{
  "num_hidden_layers": 8,
  "hidden_size": 448,
  "num_attention_heads": 7,
  "num_key_value_heads": 7,
  "head_dim": 64,
  "intermediate_size": 896,
  "vocab_size": 16384,
  "hidden_act": "swiglu",
  "norm": "rmsnorm",
  "norm_place": "pre",
  "norm_eps": 1e-05,
  "positions": "rope",
  "rope_theta": 9800.0,
  "rope_fraction": 0.5,
  "qk_norm": false,
  "attn_scale": 0.125,
  "bias": "none",
  "tie_word_embeddings": false,
  "parallel_block": false,
  "init": "uniform",
  "init_std_qkv": 0.0244,
  "init_std_o": 0.00609,
  "init_std_up": 0.0244,
  "init_std_down": 0.00431,
  "optimizer": "muon_variant",
  "learning_rate": 0.00618,
  "beta1": 0.95,
  "weight_decay": 0.022,
  "lr_head": 0.00436,
  "max_grad_norm": 1.0,
  "warmup_steps": 200,
  "schedule": "wsd",
  "decay_fraction": 0.829,
  "decay_shape": "linear",
  "final_lr_fraction": 0.0,
  "batch_tokens": 32768,
  "max_seq_len": 2048,
  "doc_mask": false,
  "train_tokens": 456600000,
  "max_steps": 13935,
  "dataset": "wikipedia_en"
}
MLP neurons of a small language model. Each row is named by its layer, matrix (gate and up: input weights; down: output weights) and neuron, and shows model dimensions 128-383. Each number is 128 + 24 x the weight over its row's rms, rounded and kept within 0 to 255. Numbers have three digits each. A neuron's up and down rows have the sign that makes its largest values positive.
After each neuron's rows, "fires on" lists the tokens most often at its 100 highest values on Wikipedia text that the model never trained on.

L3.gate236:082118133109081148134139130134101105129116082162133114134130101110110111091136127115136138133107130161142145152144111079127128122153146146149135075129184153135138159094147113101143138130150169117127107128143152129143143133122126117122099164140127128144129105097086113081118132112073116124149150113124147114098128126163138152105137104103119129161131111103108117156129110137101096144119118111096124108108168106114097108162059081140138093141124123144126154104139113136085151138129156106106152086092106112117087131143116143113097132172137100103109103096097096140142208124116141100096174133129128129129179148140126119117153136109081118099084133119195118112126140121147145117077141138119139076143134126150101165137120136118128159138151108137099114152101138109167096146127169
L3.up236:127146119134137121110141135157111153141110082143111131108123134109103118135099133116116133119139144118162139114154108082116104088101135137172153143125141145115120117077103096095167175173188143160139098122178121122173099127100129127126108137140104127152143090098118094091110110142095103148156177146125147148073138110069135152146096086093133105132142125100127069106115140103121114141151110108119164157107171160114100121131098093126116114164115159103188156126097134115090173093135131146135126141116106091132134099120169095160105095119118135098136194121177117140185125111112133108107145140121091149126129107150146120181164101127100152127129134122147124168099117124134132135121118159125118101122128124144159138103121104158105103137152092113087116097122111133160106141122117
L3.down236:153134149106170142160142114114108087144125135156116157115145161122142130112151117113152086114111158122129117127114106141099167114159112121180105087162174167138124120118101149129119115142188122137120112106113114121128153138144115112087117151094171146133183155074119113126083100130129104112124143143103125109156136091151163139113130096093195132137150093094135101095149100163123130114113129117113099129109115111109106083129087075112107102140141093117142123117146151161097117162131122123120101142124143170138103136150109120118098143127079133120151089152118160169114129086115126129118095120073132187179120130034117134121124141126141150110138094139170129107093148128127121085157091154074156143143151141091110149108142137111165139114096131123089137106144145116107099158103136
fires on: "9", "ab", " tri", "8", "7", "res"

L3.gate567:122140163171137146116082170130113160152147139151122097131059148098079115135127106121141131141119117155143178171142173133115150155147138110103097153110124143123096117093121106152163148128133148130096134115170104144089122137122133169117110145141084140163108148147156140143111109163102111142135155123058126155140125162116139136079098120132116101099131126139176108112158126091136149124131098107119116103073119172116112131101184107142139149128133139110109086121126167139131129129146148166108109147111134100132087140131160118124109118138156112115132168108128115142120190140123089101109128143170128165102159124131117173141152119147103187106105118099157098111130134124138100125173103106091112108109110084176159114111116125093118114113121103142135135121136136165129124132118175
L3.up567:096152121115159151114109131129123097134135125157142127095108102108132153130165113101136143112094129148110086143096121142162162112124147073132125118111089158141128122072133107134153102090141103135131121138147122115156130129090088099155128123111179171124162087144115169161099146146144150142109133154130118170096112083149129131153113123150142108139149140070151095150131103119130135136131092096134125109075106139100092162101144109120112125139137148118133143161137143167101150144173135137153103109132131118128134153096148130128117158137081110125135159109135148114119149157142116114097124137137124123169135175123133142134142126152116170127133158123112108107128154118131095116125126131045135097104129075100134091132081118130102183097142153123125118125140136108175101119147152
L3.down567:164152105140106128122115105117119107128122130148110161109139087094120119137094158140183137107099159144138113111147095153118141102181116096151140079137142147181159116149122155159156126088144099122152134148116152117131132104077098114151090126148137096160155151135151157128100109062103130101118148145169109152098158140161133155125150114128124129120124128124133160105095143131151119126109081139104111135137083055149143156132112138176121115124122106141165143134127097101085112107157158126137131119097145101091132128113139120104148134171123144121193148167138106162141125085132113127142156126172128152142109097102141125130137109096130163122143124113098150127152118138100164144099138114116131131109130124144146175098104138150112130149131093137122099145106098150110121143104118
fires on: "1", "9", "8", "7", "11", "0"

L3.gate820:111110120144165134158144112105151155168137121119139124120075126124128132152138158185148178130123149083120110125147144139104151135125148122128084155128130153076127150083126151147092107138127072149147109110147087129154112169127126170116101100167123135109184135170147088127119120121201175137070158111144106143179113119158138118142139152127152137139134140127148156124134157119158151109160076110164191137155126135106157127124098143150125106119131146129092108113197134095134131156124174122097074165124129120095089165106136149150111119099095135109139142124160097137140136133123112135133158111133108122115115115129155116151139137149090111141120115141140124098131158130100148118136149129105143083101118050086123108106146107144149142144155124140140145092155165128127121136123167
L3.up820:100114120160127120111161166161157170159150162158131126154121137159145144141116146121065159130156174123134154133160139126116152107146093132165088091131119115128112129117139153169157162151137154126130129106157146135137139128161131149116078109137109162146171093133173094118183121166143122137106109140144089133132126114138059103084173129127118146118171168165180128139139099097135139120157187179160096115104149145113162096145143110108155116116165112135124082120130137115146160149104150142141097096114144138095159127134166125122140119142121156127157114134089120140111155096121091152124122125091121126087142145172163115136102099123142138125118104122124057142165143142126147155135129131111109157095131135107112128152167119097103087099092132063123126122116109132118082122107145
L3.down820:147168156131145096112154129116106095127182154149134118115173126107169111103140097094126079112162146108125137116098150127097131160129116118120095131134135125130110145163071126129143155146123136120142099131107121121157145113114158134102136106158147105169100173150159108117125092161120160111111160121082169135148125137109150146100100096147111107128134162130147129149166146137147157112096153118078100129144144059140099117132185152112094102123121098123110155121129114156188110120118132153106105139110136117095083136114107130164173128091078128127163152121117150139122148153127120133131108138118158168122136121179103123136161102101180109137095102147126156142130089141154124123173122125169105131144190109125140122123141115096153132141113141121137160113159145112105129131139137
fires on: "."

L3.gate629:132128126122118090146106111107132137146063168131183071110111113133125167090136162131131143143174108162146133116136138127124121116106082139128139129120105142158122077088086134115132046101133122180136124112134131118123137139210101129157131110098134144126170170121145118130153148132124147108081097103108133128144101144144116109131068149132141146125170137153156153160133130143168120116127136110133142138164133121092131109136067142097111121107111103120148103142104150074121147133137115132145115128153141140122117106159126151101118126121145109097089117173104103147119125090138129107122120086142137160127180153135132125122122141107140133159117077116085141146105139071156147156164109144141114144133126124121134122072112135086144151088153155133110087148163168125152147120131103
L3.up629:167126139123122122190120159169125150095149134137145134126083175115134152112132125119121095165143100140129165151133123171159150107133110079100133130145123135150130100105140165084114123101149142112113141142147123157081156103131113102129096098119093133172127105122137075170171112126111125065117126127092099119092095144127110111143148114102170112109095142111131137128121121141148116114106166137131095150156107120147139139136123115109098171101143136132101076148110155088153161133121073118135155092128099100146089117093180164115149132130181116115155158173066133117117162144142136135170088132103146159115126119106131125156162148146117106133129075131123123107151148109091145143116107147116168147103137126100146097148142099095135109117132118166150130182135133124141116133180126
L3.down629:155114120123131128142139129117106141124099092131142077103167113143137166085113098141155188114152151106125110153139134126144124131107122144130118127121113136109131117110070126134112099143109118145093090110105089117125110126177096149110121113124122106121172119136114154111117102156126127097098104128121131144142135089138109142136140143137097125114121142124128120145174171137158069110107159107116137121128165127134135094118120135097099109105098150128097143148133127091141093148103119115144094113125137154129117133059117126149099154162128162130105140103150116128141130113165135118111106087138130151144125123153124176123102117116116094118122136143099167133103137121131142151144128124125100149066101154100147092114115125110109145133089145132131129091149142155114124114115129
fires on: "),", "):", " –", ".\n\n", ":", "."

L3.gate117:148133140180136103130131117147121131154118150145122125131118144137110135104146185134125098114120083142129158171109173150144142151162146137146085143118126136145173092161109105112149141148155139113135134115131142112150149108117147127175131167074116127113127129119120189131171151177118124098116151139144091127126190123153109140137122108160152082179131120126118099130148142105109107099117162138147084129115153108088145162115134108160126079135105142122101120072138083167122108103101113097158147122145100110107146131185186112138142108107123127132102088115098167139103105104094117125133097136160141097134150128099129158148107176134133134131143127108127102139133176112112149116068102139107103142119124118123121125181141083144077137088165158150127140137138130154081125129152142
L3.up117:143110118120118170113113161090093107110170143144117126181176173147178131131109115131105151115133095106122136086111132145102157090126142117114123115104132094158129115098113128143166091129104122080100109104110099130147095123113128164116129123111168123121147120146162118097104161123108175174181125163103156105166114128164123090117128109165113134145156101149150136123133181122143122152113172113130101130091126185166128178124141131135152135166092114130115131163086089140113151134117101111074168171153184116149121124124093148120084128148106135139113121114138120109061139177143152154110104152093133082106109090139158122137140105143118139172110126135121152131121100132102148146117128069124124119136137123153144116171155169115146123128170144104107115116101151148112117160140154
L3.down117:171131107111098148124156132125140145110176104129122123140117177118104126132158138127146139110142146120108124147118177095105132178169127120115161103088111138122161155140123123130109114136145117124176161119150156135131080130130151145115090116130096109132134168121107168148138114124094140107145107131124125141082162122101112128112178130103203116119088129169082093123128094146151144130086100080074144131106094151113147114105108127148133169150117167089147115068138105104098116129148100127127174132178136128176124169140149107121159135133151162112065125125152109130118140148135108129154134121137164092159142166091152162118188130124160111124142159094151101131148139140176132185099123155113138136139114143096152135121124110194137126134092124165109154118081117132114115131129072
fires on: ","

L3.gate346:153152164138148095157104157144092097080165138141123152095118121103118130134145161090076111137143131139156105180119131131137165145153128127141089104098148136143116136138107162173140112147140125131165100146144110152134172107146147155072122075120140102074114118148122161121139142129109135137154161163148151126115117106158149097145082118116120133170108132132112137107116105139125111101166160160136135142143137136130110164055113129096095093144138145116131111096124142101076154115122122169060158131179117150128133162149146140136095107136131140103079116152169113081130085116148140174150129160132117102111130162127120191122161161111136097136160133125104120141123145108113157112137129153134103135141090130104138097140162106119123161151125192118134136156111109128111099106139140
L3.up346:135135148166113137096153146086126090134089136166118101100156108126130090117120110128119116139170151134119115140124138152124154122130133147106156124132121133150111119124081125115128135129184153135142081115116141106136165172109121158093152151142141115114120108141079107106178145100110158101155117136139127141132112117160149083172080103093136124119102111137118110118085112127180097134100143099101174131168145129150100141140096099132139150125105099107150127126158139115102161149137124077109129119123152101099143159106130116133083163152147103139111140107099158111146143152099167141167147158158086131072130147105139128108098162129117138151108132109120150105130134104108131159125136115116121132126116138126109121144106121123123194155127167131144124140102102144154082114104127
L3.down346:123114133111123089153133113156130142189075128121108095141184138121158146150164109172142087151120142110131127130111132108127150132160134095111116060135137161125164093093187120125126150154154145125132112154157163108144167180110109104102108117093118160129148123127144140088155139120156077124144137161061136097083116132151140109109129123119085101197130149125145137107169121146107128100129123094098105132116098136120131123094134147127103155107109166103151098148189173144181157172111177132133131115158141099107162151124109158094096151130181126129112104157125107125086124108127126128119124154115127115139165106112100155084115106109136155140078118075130097089109149132119153084112128188127149130095108150122136118123131119140131141126143126132121172095136119130111144126123145
fires on: " was", " is", ",", " came"

L3.gate167:136100140126108155137108154133108093161144144118126110147154128133115181095141150160130157117129176145135158106099161129133076121168122119140083098135179124141076138116127171134099112145126140101122104161085154116186102129103178123127112142126146136154143162133093133138132160104111114124144082081197099090101108084162116106134124121100112163090106127160098133143134165176109111111130100134140129124137124156125142119129109144110153143146122141101122123126129179106092181141134146132141073156125132110130142118184107120143132130112168149116135126129110105116115121102107161127133154119156071137105156116134076111107124141150131119154119134139164083103164143126140108134134122165170133155110130100152148155132131121102155139125084129121128127138135179093124142133133115
L3.up167:162116122158138102097124128133147170109146151116096146146109087141168138123183150123146137110169160146131133133125121153135088142160147101106085094158131116121167133096115118157121102105132111166133178103088146148103098151155152083137120092092116107127111144153126179110121110204126146128138107128074094112139113110135140145133144136124137165117115102117124129130115164137127134144145164144161116103126086130135123148106100085098112155098167111128095153098133149136132108122119158129165081145164132119097103129098166079103154133152119103159140144082129101145103141121116131116141147106161144168122105153159121099111128148191141150121123146141108108145095136128127179079119119111141140112133096154131135117138119122159111165104100135086146110149105172104128114127139169
L3.down167:102125122140134136115141145128107170120119147121134177104130169169108146140142081128114114078079173131138168133159089100134122092110095115135140139079121157140116113129094148110139135188111145116096158129121107126094112147138091135157157153147132164149137112122135194106135116116186144136127083139103167161170102170105116102185103127115127109149143109133149131181173129142154137138139138109112112121136101106144098143128097124145136132102171131122132141158174107131160142148102158101085129125122138172127137131148113116161126096148086113100096149165146140148063137129143100163138099182137119120104126109133126145112095134161113146148112104191126141127099106079108125172159125140134120130124146100118163158132165114127147117159125163138119126166121138125121122106140114
fires on: " ", " is", " |", " or", "or"

L3.gate735:116154105135152159151134135129084138131140119132131145112144121132120158108159122122119144076124133139147148147116144088108111164092155149129137154133149127100143138136122177098109102117132151129097100123129106115137096095123142135174155133148109187111150144126157127121135130127116105100102125147156117084161132116130117109111105136151112136118098131137103127107167156125140099068143159143122149085150082176111075118170117120126118162134121138108123100162150122089151158098121121183068135130125137147126119123130107075119133106134149139148121141169131100205116137146135105116138151176144098120112130151100157154138137124175153159111127107142119106150132122115119142123107170121113110127158165123136133124155145121138116187147140138131113076167099090100112144168101069
L3.up735:148068139102144171182135164112114097114126169097155135137157113145190190117111137068154143104126149127154129117128116093107129112104077134129092122128109138115169151115120133110142144114130115121131152159147114156116126097150155086138104162148138144170127114103112148113139110123076113128092140139120086157157150129142097134161096158141144119104088097144128097104139127140120081119129173102124129138145122156137130133131126078131126139161089153152122150118074142113132132125082103128110166095122159104131120112118083143122090138133149115106140145129133095137065135107139118163115128126125127137157121152130147125132135120092139139080128128137139104132113078106160142137161141137105110154081143123162103169173126130112117133142120152126139106110117086118107137106132091
L3.down735:117121139096102116146110131104125131117124163080119141190139141112125093143188131117132148143138155133110116149112123098149156138144149151164131133102101142109135113122111159149144115094131097110113119136092164185128170088091136092205104121107114131126136165104099113091167158133118129123141154127123114116185134114069124120101142137159085130138113132108066146126108155100140118108095169117133123160124091093143114163122113129130114056145078142135151129170146133106127127110139129138126125113103094099141132100127089118126146164102107127114128127129136112159080106107160144145092108099112083143114137121136134110134117133103116122081124094168149135137121099097134180132129140105116116122123089089121146144102124112090123161097137156127164126126150133209100112106125091
fires on: " had", " having", " have"

L3.gate266:106158137125129122130069130134146135083093144125153097115111138133120122158141137113142109098133113115162126145116119083139120139107132120090148139080152135070152139069132111105119150148164193146105131155150106134108167124108154144137150112122125126110171163092106134069156096142122102118125147139101164150093150166098099118144157103131126123114129140138155148102126153107152115132109176145111122120126101135129177105089090104186121138131135154138151125168148135144100112110104101203118152118094126102121118132091144145116115126150112086135144057116134119094080125117109136136133132090138132156145119130146121150140078121108103113137172128165082121141129127116105116096186176082127102120138152157128142124148100133158096152145134095147183081108098069121096151129111136
L3.up266:113127126161153177140086125120125138087133170141133149140150135135117172125123195104133111110086101089163137140074090158125128130109075115113094108101119188098146157102105162151152141144135155157110151104116137096145159138115130125110109128152128189115150154085146102128093125096147094127138153136137110179131086154143151126133156066116141155111139160095122116126100165154115161118142136092116090137160092162108112140119178165129119131134166122100095124091134136099101085158107112134124142139157141111133145135119148108101096162205132116124126141163120166100113112126119143159140096162078107101125068144184142117148131149132139142139119084144118122109140086150150183088128170121173104125137118164090154142177127138112118147121159128100114123137129129100105114148099108
L3.down266:159146148116126136132099139153080108142168194110108145103138094157174116146126120163098146146100126100096119145097158107168175118168141119146133137158121094135184121144117147077157125142139140191071138139137089135107106153114129113121092108143135168095128126079108158183162122101115125145139095166064079106104124132147129153095085145110119099125099128171135102113144162147096179164141157124148110121102141130142144078124123105112161130104170077082117145093090138110141102125145129111114091124113137149122130130098132137152099099141131136128102099121135122133157150145157170101126067140138085123115098096119142100111117121130133111147119125087154166133076142143102095110117122122143143146115154150131104110125100116113135126146166137125152163129172128136128151155146125
fires on: " of", " at", " as", ":", " number"

L3.gate759:089137126169148181126143156137111137127110133162172144159101142139120111149127137123135114089159087153156095113133154130127096144151138124106132127177142114109160132089120153176120136143141150140151158134127127130123114120112121122139133095068152123126142103094147123144193185091139143130129143137148128099145159110119108113097135091162134148146122118126155179110176139181093134150125139112151162130161163112131189099135163154160185130112100138093104111134112155136133144107133106110080151134175120092092095161138186144123159127127100162097114145134145127135123140155113134106150152127126081151104073124167112130098083130157118149151113122205124137127131125142195101154128120080122097160104103105184111128137174120142163125132147143078126103119107118113170122132098143
L3.up759:086125080122117137140103125114091124075158139122105131141125149161120155172140114124137116096090125152131122132096115118114161145091140111074117142113115137112170123091101132147138142115176160139103141127094118141146118122152128124097119100099142119122111136107111138105114173130116126123143091110134128107087116133144177106141088122153165111156124149099141166120147101165133146139162182122128156115147159137167109128130127107129145121115097125080065098179126082118123146146121091115075153126131138105142132166112124162133093115129125141115163160125126160137119132146147138136140162175123104110093084148160143120126125131157107084166183107146100133123165136135185140107159124138126086127154171111117135146127083126109123140097156109085129145136125123082117122129120125
L3.down759:106136137122130114169176166137129140138139154141156117135104155123125178125107136122096110123156114166152130121146132076125165099143123098143098113141125146118144129183119088114130121142116119163143081140133131153161140158152158129152109161081100137097155114106166133181166132144163138176143109132079117143162157118157161128146136121136081108144151166128111153130079090152122125110114162183149149084169140110152138163099155126126124108132140137090126107138145137102122099113141169122081087140119138125114110120144167143126138112148090168153128133139119195089109140148141110153072103162103131114096123100151104121139165130095096175124110126123158100119116118126115174089108109138099126144117104163146117177091137143115178135100136138098123128141148126134138190116111147
fires on: " as", " were", " of", " are", " and", " be"

L3.gate660:166138164120131113121129151123126120111155133141125139130130158161189162133115116167092104161114129146150130059159154137116154135100107055113107109083207120128132117119132137126079153154142100107110150157116139121120085090083101104129104147127130170181132107139155114127155127139155092150114092139165081172122126074107145075201141139097098104138112124115142100154183098142176150136116169113124113148149110107119164102121110168107100160167162149164128146125113093168149125146106175123155121141109083151155164122137094162123138110152135140131122132084131135100160114135147133174141141124123137144127103096152112122142159141136140118075178112101132128139149158134118138122148091132082135102117091142146096131113104137148127153126126111186113089096117161160102114136123108
L3.up660:114122119154132112138144123132135121113170109142151111106141106127145126149110130121085152120142131100118165128118131126167060171179123133146155142132096134136140133144135103137128114118123126154129131131136129114143108101151105142150142087104100117112131190164099164127140127117129164117081136067137088089156103118116141144105133148136128118126122107086164143159151146111155114124144137134114174098115120131154113139122155122104145155125134132122136156113097140118148096167140149137160103115122142110102122127105145115078144095124151158132152154138137152134121086120126147129101089073127121111127160114129135148103132157135118151126131149123125092146151106143077161085108102131132150153162112165154155129126112143156146161145135116103125106138107135071096140128088147
L3.down660:093089112127091152094145123113155122106178131143077109136092155169157112113159129150125137156136151137132129119127103101131166154124107125150150121136104146125192086128109137124094168137180142114137145172111119100176149107109109112128143141106135081138107137141110125092058141125147137138137105133125161125174139145164124097138165099127101140110166150144115142176135143136131133149148097102123095143161123141097143142119088139140138145181158151171155139113123164152106152115146190144107141147114128131114152123147145142098136180090132149080138151163133148147106108089122108121104151103120143107116109106130161143130168156084176169095140147132105130162154161121109145170123142127146115141116135141157118113118142096081124110158182113096144110138096122121140140128120156
fires on: " |", ".", ":"

L3.gate485:088139131165161122144063138099159111118113128137110121123085144156144143137175141134135154102144128128109139101105142144087111088133153126158116121095111103084130131108154087153112087128114123169098152163101114064131132118127138112134134132164116130115160144143116131171167139176150126144141064137123138145069149123147101102122122155135110073125115160108139123162120113080142149143105150142142108127130124103088136089088133141125104109147174139087101135150121128129129139123084113170111137134152107121125097122102148142153086093106142163085115131109105107126152108129160157146108159141171144138116119121153043129153105114200138128119134096130122056122162147104114158169104109120131158157139172078082118117104085136087096130161179094154115131151098130096091133156150137
L3.up485:165105137168148132124096143151128101138129142178169161142138080118166141057157150140105109108162137104144137141095134151109115110088140164150154100115105129158134150137136101128125102130162146105101157156127101114149091148099157125161144081099082114130161118140133138197160116174161117159120116147200164142087169106129146151152135146098179110130123123143121154144122187124115086159134162104147106115151167102077124087120116158136123085129158137131128134126118169118126109097150145104112110114168117132164114107139101143135138151114137136118148108164092151145166114090161109096145129142099113117116159125164110112123127120175112120147173100101114062089134109119105122134119091168142142155122111182062145190109130122076135150149150122102134155108170113103117122141106105
L3.down485:147135138140126167133108150124114114141129083131138133115146148185124149178093106135104165122131165102094123077116117158098114111147158133121086102070132128134110120140144118131141099140118120120097155175115118100101154102128127112147154138129157137096142123149088172127169117123160107132110138099129153168130062128120117156142087187162116101153138144111127157127123112165118115127154126136161135134113143117188141122129133103130111084115145118144122114122101118107064152146183106153133132130089116132105132159103127141150108132140112110129075139115149096097107111157100146119147121116126123113181138150145092136140147110163102100118142124113134128125147159146068148118132159116119122130141123160104080153140099129104146132151090121166110130132125163145112126159174129
fires on: " |", "|"

L3.gate505:140148118167167149158124105108171105107148128127160078162122121098149118110116111084125159115143134115154164115100108106143142135110095154135131101141140093129136157111109113135143096116121147169071140109106103128102112110128133078141187119119125136100162136161101124131104163164122153129133137135131156157139146109132112174112107104153120093096125122136120150174125093129122125111132134136126140140132136137152148141166100099133150138180139154104116106179140106150146106135111140183121097139103115086132117178096152099131127097162071107134091082105126147100121109122112075117133128138142152096131119131130112140120082141161109123157180134105138133119153127086122116133090128125123171129139104105119133136154119148155112129120126138144124127152128169133143163182111124
L3.up505:112126145114119121133149145103100092151109123136149101165163101144151139093124129089167154145107176138116137127138156141119128102099147131180121145131184121147133127123162083154130104124160125153102155070125107119064152156136142107128151111138133145155134105124138104136112159125146155113159071137197157140153115082105108130128110099124125140084129136115118166166140116089143118125145095153076134159115124081132150086141117131152104164117107134096102170110075151149160120167101179105150131114119093106185125125138121093133116145100114157127119118153124128173131118154134127113155187132121126107120172118168076116139100114183131121157130128129158134139122146143121135143067113121140173140091089141144149119113187138140112155161155140130145137141122104131121104138113114
L3.down505:101147119113156121105133131127089107112142169112103141120170167120108117162137119162123154124123146091101142119150161102150085122121138070116143137092055104121130117161136106175131091137131109118122121118095091123092110148127150122133152088151148106137114116125112141063111125130146113141126122095180157140142124096113145135150161155112108145122179119122121125114131129117121103115144109127129136100092130109104163109167145111086119143139110113135155122146082100146111097091140138118137142113134126160070127134104150108147128128162127187138151104111173177096132109179098106139123147126110095077112129107112154126137099148138147131137134143176126077156144200167135101143109154123133162116163131053063105138145111126135148130119195139111124138122146113129144127133171124
fires on: " |"

L3.gate631:145122169139129155180092148109131121149139136140146125115143113139148109102110141098122191101136133120108169114114128125118200146120133089129094169128140157116102119063115124185110093128132141121137116101112126132101108121141157163146138178120180117111125132129140142117100153137103191133136130145113109163188145115132097133124113102116135099101098142131161148175138104133195143151122121164141112122119189098140169134083127166196113139125153154122128127115132120139123157152118121145206118112125101125144124114159113142118126111112099149146107152132167155142140115071165099154132147140155149133124128146144118119127144085079152131109117097080104136150119146128122149129115171154180089124058118136121128123161159136124117139088154146140120148112179122129129073132129140
L3.up631:141154117147085114177099089149145124100146120143143146088142118152133107098107120138125120139078152114163119129116124111176097140149171155128159099180179119151142142137136121141115115145132123132121140166119112148118136091149148128145124082084137136128095106130136125115111115122091164119114141133132127112195134154087137137127135126152123126085125110142126159167133070113143107108179127140159128160104138117109146117114136121118141144093139162101139126124103128143102108120105111134129122097133105093101091135146153130107128120075145112099146117141138110154143074131147125156118135142090135067143146107108121152126147129137116109161182112093096102108129120162130118127100091138148103141075120160126157117120114150131182165122172121131144084157151124111122128147160132
L3.down631:093175163137121170112170151094138139148137128125138125132157147155145156147155117132127157132117100171114121109115155143156121165102118167139093133100130134163129070155088165156129141141134146144114145136114129121160086134144087146160157167149113107136103118085104131130139147117124137136162138149151146107145120087148111093144112101113114124151113164100124137145125147136163077161146117121113132129110151125117155113077119143139161166125132139136158138094144124159108121145133113136147152145130115131143154108143127087118121161086139125146081142123165147142123143138133098129118106168081135159155096121161127144120136139117156116122089141154114126112145128139116122159115156178101153112117136110128085155160158136086133131114187188103134168077120119123165155070134141
fires on: " |", "y", ";", " to", "iny"

L3.gate192:122141105137150124153164099132110145126135142147183130118149174131137140125127113166130111137146111181089144131146177106125097073140148134128102125086145133121145144113131080123116139156099121157143105099137151143101101106143168154119119151129148105139094123175143138086103199155133182109137130155133136119117121114138111110130099131087119115097136145129123131162099111072098150142146135131115076119132150140115086112103120129158058134131132135159139096186134107120107113117138090129095121129131149117136171124130128136119130121107130127121090127128098109152119126121136161128143097149086126150120133132121157121123125121104104145105189093158118145109121157090101112130101144103141140132097112076128163131120142059148123130110177162115151117132117099118147093112126152
L3.up192:146141147147131153143124143107100139136125084156169134089163145099134146091141110151174081117161125151126119150127117181113108082149090140149126146087108175152198147142104092155136105118108158133114122097120146186109121120101141174110081128190141134136120123160185067113135171153104131128111123118110153096126179091129098122120130102098139147114100131093136082142149137135150118095111131125117095122108157144136106134105103127143092080114093133160129146155128103149078170131117123086164155136135156110148151159147120104148106134170127109137113136151093092133133153160140155133145102112120121153101121131087133117082135105152147149159130126147095130078099143058109112131140166148108121128123139167129150099195094121122111147112143176113109121152157074133147093093110155
L3.down192:127102151142111141090170121144119138115123161116128165140164135131107110110133137118126147106164120113115118097128101120167112169128168117156082091164118137107193145110090108146147119128158119125147135126129143106141119075111089193143108164141096143153081150112162121112112104137186126149155123167133133118093131110177106164106136126098138137129192156136142154138158123166120149115106076153105140171154098120127133110137157123121166121063076135137143141137111150113132140146144135115141093119122105086167141152127135054134109091149099123124082105131158162158099133147131138150096110143148105122168138163124152122128116156134111098141133113174110133122136126141126144154104134132151149106124131111156163154140085126148095147134164146108115145097129133140190115067109138
fires on: ","

L3.gate832:094139092144078150087116131173106111153124115129095138090179143107146117125134133109116090120133118118107182118138116118114170123113105117176138168122172167130144128106105133116113110130163100105137112145157094155149064119148143103169112128131123129166161160163105140109084164124123147091121127098172107132139128099142151122123112099152151115105130131166134129118181142122109121155144136078101150143156117165102158140129135107134150160109065137113171139140134109134102090154075117120101131104137109119092093094131144109139090119099094127135122134139105127103142106130104111121163140104163117109138182128138083077062122090121136120114117155149130125114117121158120116127122151106125149112081114130175113122159090123119109108163135159146165141133165160144148143091129187
L3.up832:135146149187075125139127178119141158157136151135076088108149131145152094122151143142113146116144102106119146178114127158140108131088109152149106118120095121142132112135136109083136133118149180104151134098119127117127156138101103139160132136151119126137112155105124122126105127123147156083155109185174144152139103123129129104142079113135074131146156157107114117170134102128108144147089123146151164168141169140130113152129121154148141173144093137136144138139138108135085169140090105104152131121101106137118152109144155163124145139077109107162138090151081129144086117145116124122140134118136145093128145119113123140118120091121100114105138112156132131136108125158161112131104149084104094140095133132112127145118144101139081127155127158158133110124131125151145136155143161
L3.down832:087159099170136115126143132154075157141119072157160123121089099163185138141137092126167110092149178102113114099111132109135110138138102138128123156109133101155112091106108129129112136134154175140134146117099094128117112119108125120124120171137144129134129153121133078140098117135147130184130122104151132147075099151160081116127144111127171162096163131167127087091120178143112145194122083129108109180162092116193155121150153129122158140112107139140129143120161098084131128109123109144062097161123094118145181134133124165116115103137127113112135138143095130137115127152114114103179116159136171145129142147120120088142129130159112116126122136136130153161145125201120123162123119130114132133137100156123080128131130132110119092103125101141120108154173142096134144119131144
fires on: "N", "n", "f", " n", "th", "t"

L3.gate232:106131137131114080153153104114152129146081164118102126133119117086106124125080156116154073110123120115144119176106121104087112149177153171089114125133117153095132110150140071155115125109163099148106150117143086144143108092129133102150141158120102147162167090145142158110162107067118135127119138123120137146112116179143125122119137105135123143136123125170157150143082107117101124114142135172153116118106123081093100139102169096121128157160143129131131152116134125092149107113161161111145143136157116162170126138160092152175076125078109135128110121096129128167117170116182146161097125137115124122092093141091109166132099123113091101118163121114139114118103143136095160116130109162123169121147171101135138134122129103159124123126144167144088163082104067085115144148161122
L3.up232:118178115144091091154125153119094091125154121156131167123139165119158122117129130137136126108062155076044122163136134127125148133118115098161137111140116103183109149114153123125142133134138117098140121134102100117144081179140109141168119123126133127113108128118154113099154120135122124082129127138177144135116129155125130123142169130158092146123139142149113142136129106121155108112121135166138089113072125096085150132096116143113136125128148142117064099146122133138147136113113167166190149134121092121123154150133103099113128154103153115115155152132131118124129137106167134154112087152133107112158132162093114109165123126119092122085145110124128129133137138127090158139119082138102161089145152113058131130119130115103165155171091140125113132108136138105093091157121128
L3.down232:074160142110160139076167098132196102124143112097150114103131108067139089095111115131130093121128141145159115132125117135135132155164119099107136164126157127105149143137140142120175105108125137145148126128089172157151128116142151134114115095149189149131134103137161178120130126138114109098095136111117129113167082111129155132138173105125108125131136111150115095128116109139121128127136084130123121111115101124131138131138146172124103106081132139137113149058123178129111124137141155126125136156146138159119132174107124132143161124099153147156129142112121112147116176152104148161132096149097093110104122088128116104144099102122088150121137151168120118129117119091087139113116120135135145100155157153107160137166106122153165142105122121081122119132147146115107140139138163
fires on: " |", "-", "."